config.yaml
lr_head: 0.00888
warmup_steps: 200
seq_len: 256
doc_mask: false
dataset: "wikipedia_en"
MLP neurons of a small language model. Each row is named by its layer, matrix (down: output weights) and neuron, and shows model dimensions 80-143. Each number is 128 + 32 x the weight over its row's rms, rounded and kept within 0 to 255. A neuron's up and down rows have the sign that makes its largest values positive.
A block is one neuron, or neurons of one layer that tend to fire together. Before each block is what it responds to, as a language model described it from the Wikipedia text at the highest values.

Description: Opening quotation marks at the start of a line or paragraph, usually before song titles ("Pricey", "Step by Step") or quoted text; more weakly, mid-word pieces like Re-yn-olds, un-p-opular, B-ack-ground.
L4.down4 [132 142 134 104 104  96 128  87 110 147 125 137 121 152  70 120 138  96  59 172  83  86 122 172 115 141 134  93 117 132 183 121  89 130 142 123  90 136 153 111 147 159 132 137 107 135 148 122 142 126 167 175 102  98  95 128 128 117 138 127 173 199 143 116]
L4.down5 [163 174 172  98 120 140 102 106 149 177  90  82 133  90 141 126  91 121 103 143  81 101 151 164 150 119  93  83 156 149 175 127 157 135 131  53 170 154 113  84 107 170 135 124 131  93 162  88 157 133 176 110 114 117 106 192  95  79  53 142 130 141 153 165]
L4.down102 [ 93 106 125 124 123 127 177 118 211 170  74 140 155 120 106 142 136 106  89 102  92 166 198 158 151 129 150 108  60 120 141 104  95  86 123 152 119 148 174 128  62 178 173 127  72 100  93 131  89 108 141  71 163  62 155  80  90 122 145 150 104 130 109 179]
L4.down168 [184 150 182 139 130 139 101 164  74 179 105 208  78 129  84 125 126 174  87 146 189 121 104  71 129 125 157 124  91 127 164 139 113 139 108 184 108 126 162  68 140 147  80 139 115 105 140 124 105 179 131 173 154 142  89 137 165  82 163 124 136 143 104 119]
L4.down347 [104 128 133 130 103 162 112  89 122 113 143 148 122 147  90 117 138  88 102 121 174  84 126 132 148 200 142 127 103 124 142 137  99 110  90 131 208 134 128 113  69 159 103 152 125  75 156 164 158 113 145 151 123 146 178 146 129 134 134  80 134 202 153 123]
L4.down363 [159 123 180 158 109  95 106 121 115  93 169 175 133 149 185 170 116 103 136 118  86  88 198  93  94  98 142 104  99 123 125 197 155  92 142 158  99 103 159 123 168  87 142  48 131 139 132 117 148 152 152 139 110 143  63 165 172 182 154 196 100 123 113  95]
L4.down432 [186 153 117 142 119 134  84  67 110 164 151 140 120  96 130 141 103 116 116 119  80 145 128 124  75 193 138 150 141 104 124 186 112 121 146 142 105  90 116 121  67 131 115 148 140  80 150 182 133 155  87  79 142 195 140 129 105 110 113 143 104 165 215 181]
L4.down483 [ 75 104 175  72 102 142 100 151 162 125 183 146 108 158 155 127  96 148 125  98 107  93 121 153 152 153  93 154 121 145 149  80 125 152 125 127 172 108 169  90 139 161 158 123 161  93 173 128 169 113 140 146  86  99 130 180 140  88  44 119 152 112 122 189]

Description: Mostly "of" and infobox colons just before a proper name, usually a place, as in University of Michigan, north of Ormož, Country: Morocco.
L3.down63 [162 134 108 174 143  75 115 137  53 170 145 170 136 136 112 139  81 116 150  87 147 163 156 150  82  75  98 141 162 151 146 120  64 119 128  71 158 129 127 151 175 131 158 177 191  79 144 129 118  67 116  99 117 118 115  85 106 176 157 110  84  79  83 181]
L3.down219 [116 131 146 132  53 120 159 175  57 174 107 135 166 115 119 192 115 109 183 144 148 142 119 132 151 138  83  68 144 111 120  90 125 127  86 136 141 115 112  99 130 135 138 130  59 100  81 111 144 125 162  98 135 118 110 117 113 142 212  78 110 160  97 160]
L3.down348 [127 122 162 144 153 129 146 126 110 100  89 152 121 143 187 153 118 157 110 130  74 162 141 136 139 154 109  92 129 125 141 121  88 131 143 150  96 155 122 196 119 106 120  93 132  49 195 129 114 148 144 136 135 152 117 100 192 175 187  82 128 153  82 188]
L3.down395 [180 101 130 131  70 139 151 156  85 112  95 109 102 144 140 124 107 137 136 178 130 178 175 167 206 104 164 153 131 172 101  82 145 139 135 142 109 163  83 141 125 107 202 154 135 127 140 151 128  80 138 116 140 137 132 151 132 128 110 115 156 182 131  90]
L3.down416 [ 92 130  70 142 156  95 135 156 128  89 122 141 148  96 111 136 149 131 110 151 117  99 151 124 184  81 130 105 127 122 151  84 156  90 130 155 171 134 174 151  55 116 131 139  57 154 122  92 122 103 141 130 130 119 120 129 111 123 145 155 141 104 161  75]
L3.down462 [ 91 153  96 137 130 111 118  91  74 111 192 125 131 165 135 111 135 146 123 144 112 174  95 112 127  74 124 200 130  74 157 152 137  72 122 123  48 150  67 128  75 128 143 171  98  98  82 161 128 145 147 126 126 159 112 112  96 170 137 106 143 233 136 119]
L3.down554 [129 103 126 118 155 186  72 119  94 220 134  99 125  70 171 170 106 105 150 144 135  83 118 173 165 139  88 151 112 151 107 133 197 152 111  93 147 107 169 146 114  86 157 118 135  75 135 134 154 127 121 134 196 158 123 108 116 175 182 132 122 129 173 111]
L3.down586 [122 150 142 184 108 163 105 131 149 139 124 170 152 134 159 205 133 183  62 140  80 159 128 106 111 148  75 130 144 182 170  89 137 109 115  79 156 146 113 120 118  99  96  56 131 115 135 113 112  98 126 126 104 164 121 167 133  97 110 118 121 160 139  67]

Description: The piece right after a one- or two-letter word start, strongest for the apostrophe in French elisions like l'Outre-Mer, c'est, d'Audenarde; also mid-word fragments like m-ist-ress, sc-ores.
L3.down6 [115 141 185 106 169 137 154 147  72 153 120 112 111 169 151 143  60 174 135 162  82 140 153 135 125 163 150 179 162 122 131  83  99 139 128 135 124 103 155 171 117 140 150  92 124  73 171 121  90 152 124  82 146 117 105  99  97 106 121 106 109 180 188 116]
L3.down37 [ 95 188 143 118 168  91 113 179 165 188 147 168  82  89 110  70  51 134 136 134 146 122 163 134 123 161 177 140 137 144 106 151  98 137 103 110  73 138 159 157 131 108 151  77 128  81 138 110  90  93 117 120 126 128 106 123 121  70 132 105 149  92 132  75]
L3.down75 [152  59 150 157 135 114 131 102 109 190 197  96 126 184 103 136 127 139  85 126 116  79  88 100 148 175 123 177 213 148 130 166  72 114 161 121 109  86 112 133 139 130 153 122 153 100  94 125 145 107 100 174  89 179 165 187  83 120  44 102 173 115 138  95]
L3.down198 [112  71 160 175 102 113 128 191  97 146 153 177  71  99 159 128 131 133 163 128 155 123 115  61 112  82 121 179 112 177 137 132 144  85 172 144 127 141  99 130 154 107 144 163 127 120 113 125 108  95 179 129 147 163  93 107 137 192 196 167  58 120 189  91]
L3.down355 [ 93 112 172 145 157 134 131 132 151 122 147 166 122  61 152 140 152 153 100 141 153 117 173 133 135 169 137 176 132 144  91 170 101 165 144 125 118 162 158 155 120 163 152 124  92  45 229 115 123 138 150 153 147 181 125 101 149  72 157 109 143 117 128 102]
L3.down401 [165 130 116 149 141 161 119 154 141 136 154 156 155 104 157 107 120 167 132 107 153 150  55 133 152 171 144 192 110 131 133 127 159 115 130 136 187 105  57 139  83 125 104  82 127  48 124  74 113 107  82 104 111 156 115 102 114 155 125 152 133 134  54 110]
L3.down480 [108 122 125 134 197 152 149 146  87 110 168 114  57 165 169 113  72 157  90 102 134 126 110 100 153 128 112 125 133 134 116 148 127  91 187 149 116 105 142 113 125 150 100 120 126  66  85 154 145 152 102  86 113 166  90 114 125 127  78  75  74 164 142 112]
L3.down622 [ 95 129 125 114 149 113 119 186 118 175 169  82 129 140 198 171 222 146 135 107 143 107 145 172 126 122 167 156 127 143 113  52  78 102 159  76 111 134 121 122 141 128 180 145 120 150 142 120 150 151 107 166 117 171 136 160 136 123 111 131 122 201 132  94]

Description: Fires on the ″N after latitude seconds in coordinates (40°00′19″N) and on month names after a day number (25 December 2005, 05 Feb 1921).
L4.down18 [173 110 123  66  98 119 170 137 138 181 126  40 128 130 193 125  72  70 123 118 119 161  84 133 107 170  97 103 158 158 151 140 132 132 159 116 167 109  71 142  46 152 184 144 115 158 154 126 116  94 148 110 157 111 117  98 122  96 150 101 103 122 164 124]
L4.down60 [ 75 137 175 117 196 150 145 164  75 192 140 122 137 118 115 112 115 149 123 120 154 128 230 128 131 144 100 160 143  81 177 120 100 139 139 153 133 151 165 199 125 150 179 133 161  96  79 190 115 149 114 108  70 162 126 120 131 112 117 121 167 125 164  97]
L4.down65 [160 170  78 123 116  77 171 138  82 130 129 181 126 155 143  77 120 105 125 188 138  92 144 120 146 151 103 101 119  99 156 120 145 119  73 134  70 114  93 162 138 154 127 136 176  84 133 119 107 151  91 106 165 162 133 113 143  79 200 140 204 114 125 112]
L4.down193 [ 95 139 108  87 155  60 106 138 145  92 168  52 131 109 147 151 111  72 146 106 144 137 121 100 145 108 127 141 149 151 130 181  80 118 187 169 160 185  80 113 161 123  97 167 167 158  39 102  46 100 135 112  79 147  87 105 123 157 138 108 150  93 182 102]
L4.down212 [103 177 118 162 144 178 139 114 171 120  95 164 132 178 186 135 149 132 170  97  96 199 107  88 132 189 164 137 103 125 123  84 102 108 121 100 129  83 138 127  74  74 152 136 117 177 121 167 191  66 147 177 168  71 127 133 214 103 113  72 126  98 141  94]
L4.down330 [116 107  99 139 153 157  74 161  88 165  88 123 129 133 174 131 129 161 181 163 217  99 139 148 134 104 156  94 133  81 113  94 110 116 128  99 131  73 147 184 121 130 150 145 107 113  82  84 117 108 183  77 158 110 150  99 129 152 151  94 110 105  99 134]
L4.down390 [178  73 157 127 107 114 134 170 132 168 127 194 119 163  88 132 139 140 146 150 109 161  80 146 121 130 121 160 161 145 144 119 184 118 124 131  98 120 135 130  91 151 100 147 142 183 118  72 164 108  93 109 149  91 109  84 132 141 139 113 137 104 132 151]
L4.down497 [143 105  95  74  87 160 138 118  92  97 131 169 102  97 108 212 156 150 152 151 110 125 182 110 178 185 122 152 130 124 176 132 156 111 156 105  63 164  93 165 119  63 120  90 151  85 124 115 129  90  90  80 140 124 174 117 131 100 145  98 136 140 112 161]

Description: Periods right after a single capital letter or short abbreviation, as in middle initials (W., C.), No., St., d.; also mid-word pieces of proper names (Wal-ter, R-on-ald).
L3.down87 [ 88 124 155 138 174 144 113 175 142 130 103  90 101 137 140 167 164 212 117 115 159 107 106 221 168 140 125 122 114  82 122 164 137  84  57  70 133 136 116 156  82 111 165 118 138 190 185 128 169 184 119 141  89 116 148 143 136 126  97 145 113 167 175 104]
L3.down126 [152 163 129 103 150 108 120 149  89 103 144 137 133  97 133 143 136 144 146 145 156 108 126 172 188 162 138 175 187  79  66  84 126 109 170 146 126 120 113 115 121 141 126 136  73 137 147  97 123 166 117 183 100  67 104  71 129 135 135 131 187  57 142 115]
L3.down155 [ 98 116 128 136 131 130  99  99 103 116 148 158 166  99 127 118 120 133 130  94 105 150 103 124 146 108 172 112 113 141 106 121 140 105 152 148 121  68  54 136 106 100 150  48 188 116 141 104 140 141 128 178 155 129 127 111 149 145  78  92  77 154 149 132]
L3.down247 [146 120 146 115 160  77  71 117 166 106 154 135  79 192 100  90 100  84  87 156 116 125  91 120 150 139 123 143 112 126  95  92  58 159 132  86 162 117 162 157 162 150  79  90 138 129  43 170 132 104 128 153 143 103 156 110  81 127  68 123  64 146 143 106]
L3.down259 [120  98 111 110 138  61  44 117 135 104 146 165 106 146 106 123 109 172 140 108 113 112  90 221 133 118 180 152 126 109 160  67 123 165 161 111 147  69  97 127 134 113 138 138 112 121 148 147 125 122 120 176 128  68  97  71  81  97 155 154 120  96 129 106]
L3.down313 [ 90  80  87 127 104  75  86 111 131 139 182 134 126 105 180 160  79 187 112 210 157 130 122 152 143 122  88 124 190  80 116 156 159  79 129 117 115 103 117 128 110 118  88  87 118 127 109 132 169  87  98 146  56 106  96 125 162 110  72 129 125 107 104  70]
L3.down444 [ 92 166 135 133 141 123 138 149 138  62 136 106 160 175  77 153 171 129  95 110  91 150  80 106 111 110 165 138 111 121 107  87 100 164 110 163 129 127 173 135 104 149 111  77 120  82 121 103 116  94  92 114 102 108 218 106 134 110 116 111 114 150 115  96]
L3.down450 [166 158 168 166 125 107 102 150 110  90 161 137 165 112 153  61  97 136 116 185 101 150  94 180 112 176 114 180  88 113 123 141 151 103 155  75  99  88 140 122 155 209 162  95 144  77  66 119 131 126  89 104  99  84 164 123 145 123 120 137  85  81 125 109]

Description: Periods after a middle or first initial in personal names, as in John F. Reynolds and J. P. Pinelli, plus single letters inside acronyms (NXT, IFN) and name fragments (Em-ily, Stew-art).
L9.down294 [ 85  95 128 148 156 126 155 103 126  55  92 157 137 131 190 169 167 131 141 135 142 120  73 120 126 132 161 159 101 158 156  89 117 174 148  92 132  77 133 126 136 139 170 149  71 134 129  98 125  94  86 129  82 144 122 113  98 131 110  85 127 119 136  92]

Description: The second piece of a word split after its first letter or two, such as C+IF, e+pidemic, B+ronze, and the period in St. or No.
L4.down70 [194 112 167 139 149  93 123 101  96  96  85 172 140 121 138 121 168 117 142  96 113  76  94  97 174 108 162 162 135 113  75  97 165 154 155 104 121 177  79 146 138 169 163 183 177 152 138  89 117 147 148 116 131  59 146  83 193  66 135 134 127 100 102 139]
L4.down79 [111 132 146 131 103 100 137 126 170 155 131 119 140 130  73  89 126 192 118 103 169 110 132 125 118 113  85  89  90  51 117 135 174  89 141 129 144 147 105 128 158 145  92  85 137  66 143 154 104 128 100  93 149 172 133 101 127 131 131 198 122  89  38 139]
L4.down353 [123 108  59 109  85  81 171 128 178 129  99 152 104 125 130 138 111 114 152 139 154 160 186  21 165  95 170 111 129 172 128 113 138 125 109 175 171 113 121 134 161 100 178 121 103 128 142 165  87 110 162 112 155 196 111 103 141  80 145  94 131  82  78 111]
L4.down404 [122  90 136 157  97 152 104 136 101 134 123 146 113 130 125 107  77 161 113 105 100 143 140 189 143 105 140 190 188  74 117 111 111 161 139 155 190 172 148 124 106  86 137 116 110 169 106 113 181  89 161 115 116  73 123 123 135  51 159 153  97 124 118 109]
L4.down458 [130  82  43 153 159 159 142  85 113 111 111 124 130 152 117 149 126 167  70  97 156 191 119 188 133  88 113 116 188 132 142 121 109 124 106 140 101 150 163 139 130  96 118 137 162 107 148 128 117 172 128 134  34  86 132 100 116 114  96 101 150 102  98  98]
L4.down571 [106 100 123 170 178 133 154 168 114 150 139 119 162 156  55  67 176 154 151 112 104 141  87 113 185 115 130  55  91 140 123 123 116 160 101 130  95 170 125 131 122 128  99 108 117 115 170 119 125 187 136  57 163  87 131 137 152  89  75 154 103 147  93  70]
L4.down616 [101 150  76 149 111 118 132 134 157  96 233 169 114 103 150 139 124 123 108 163 136 157 143 165 108 129  68  64  93 110 196  93 114 119 141 180 135 139 120 152 151 120 141 168 128 109 113 117 160 143 166 131 101 127 130 117 119 100  97 169 153 175 143  89]
L4.down636 [148 158 119 124 122 126  69 119 103  99 129  93 177 104  80 130 109 119 125 127 121 113 125  28 144  90 181  71 127 131 171 125 127  60  97 115 155 144 156 138 125 131 156 153  53 130 173 146 167 118 131 137 139 167 112 156 166 123 147 174 140 115 137 131]

Description: Commas, "of", "in" and first letters just before a place name comes, e.g. "County," before a province, "University of", "Prague, C".
L9.down520 [ 85  92 139 169 126 120  65 133 110 140 127 163 117 120  88 162  61 156 132  56 141 139 152 175  83 129 155 118  87  84 135 111 147 142 107 144 127  95 181 135 108 179 167 115 110 121 138 157 192 115 132 154 143 182 125 172  84  72 164 137 102  91  91 111]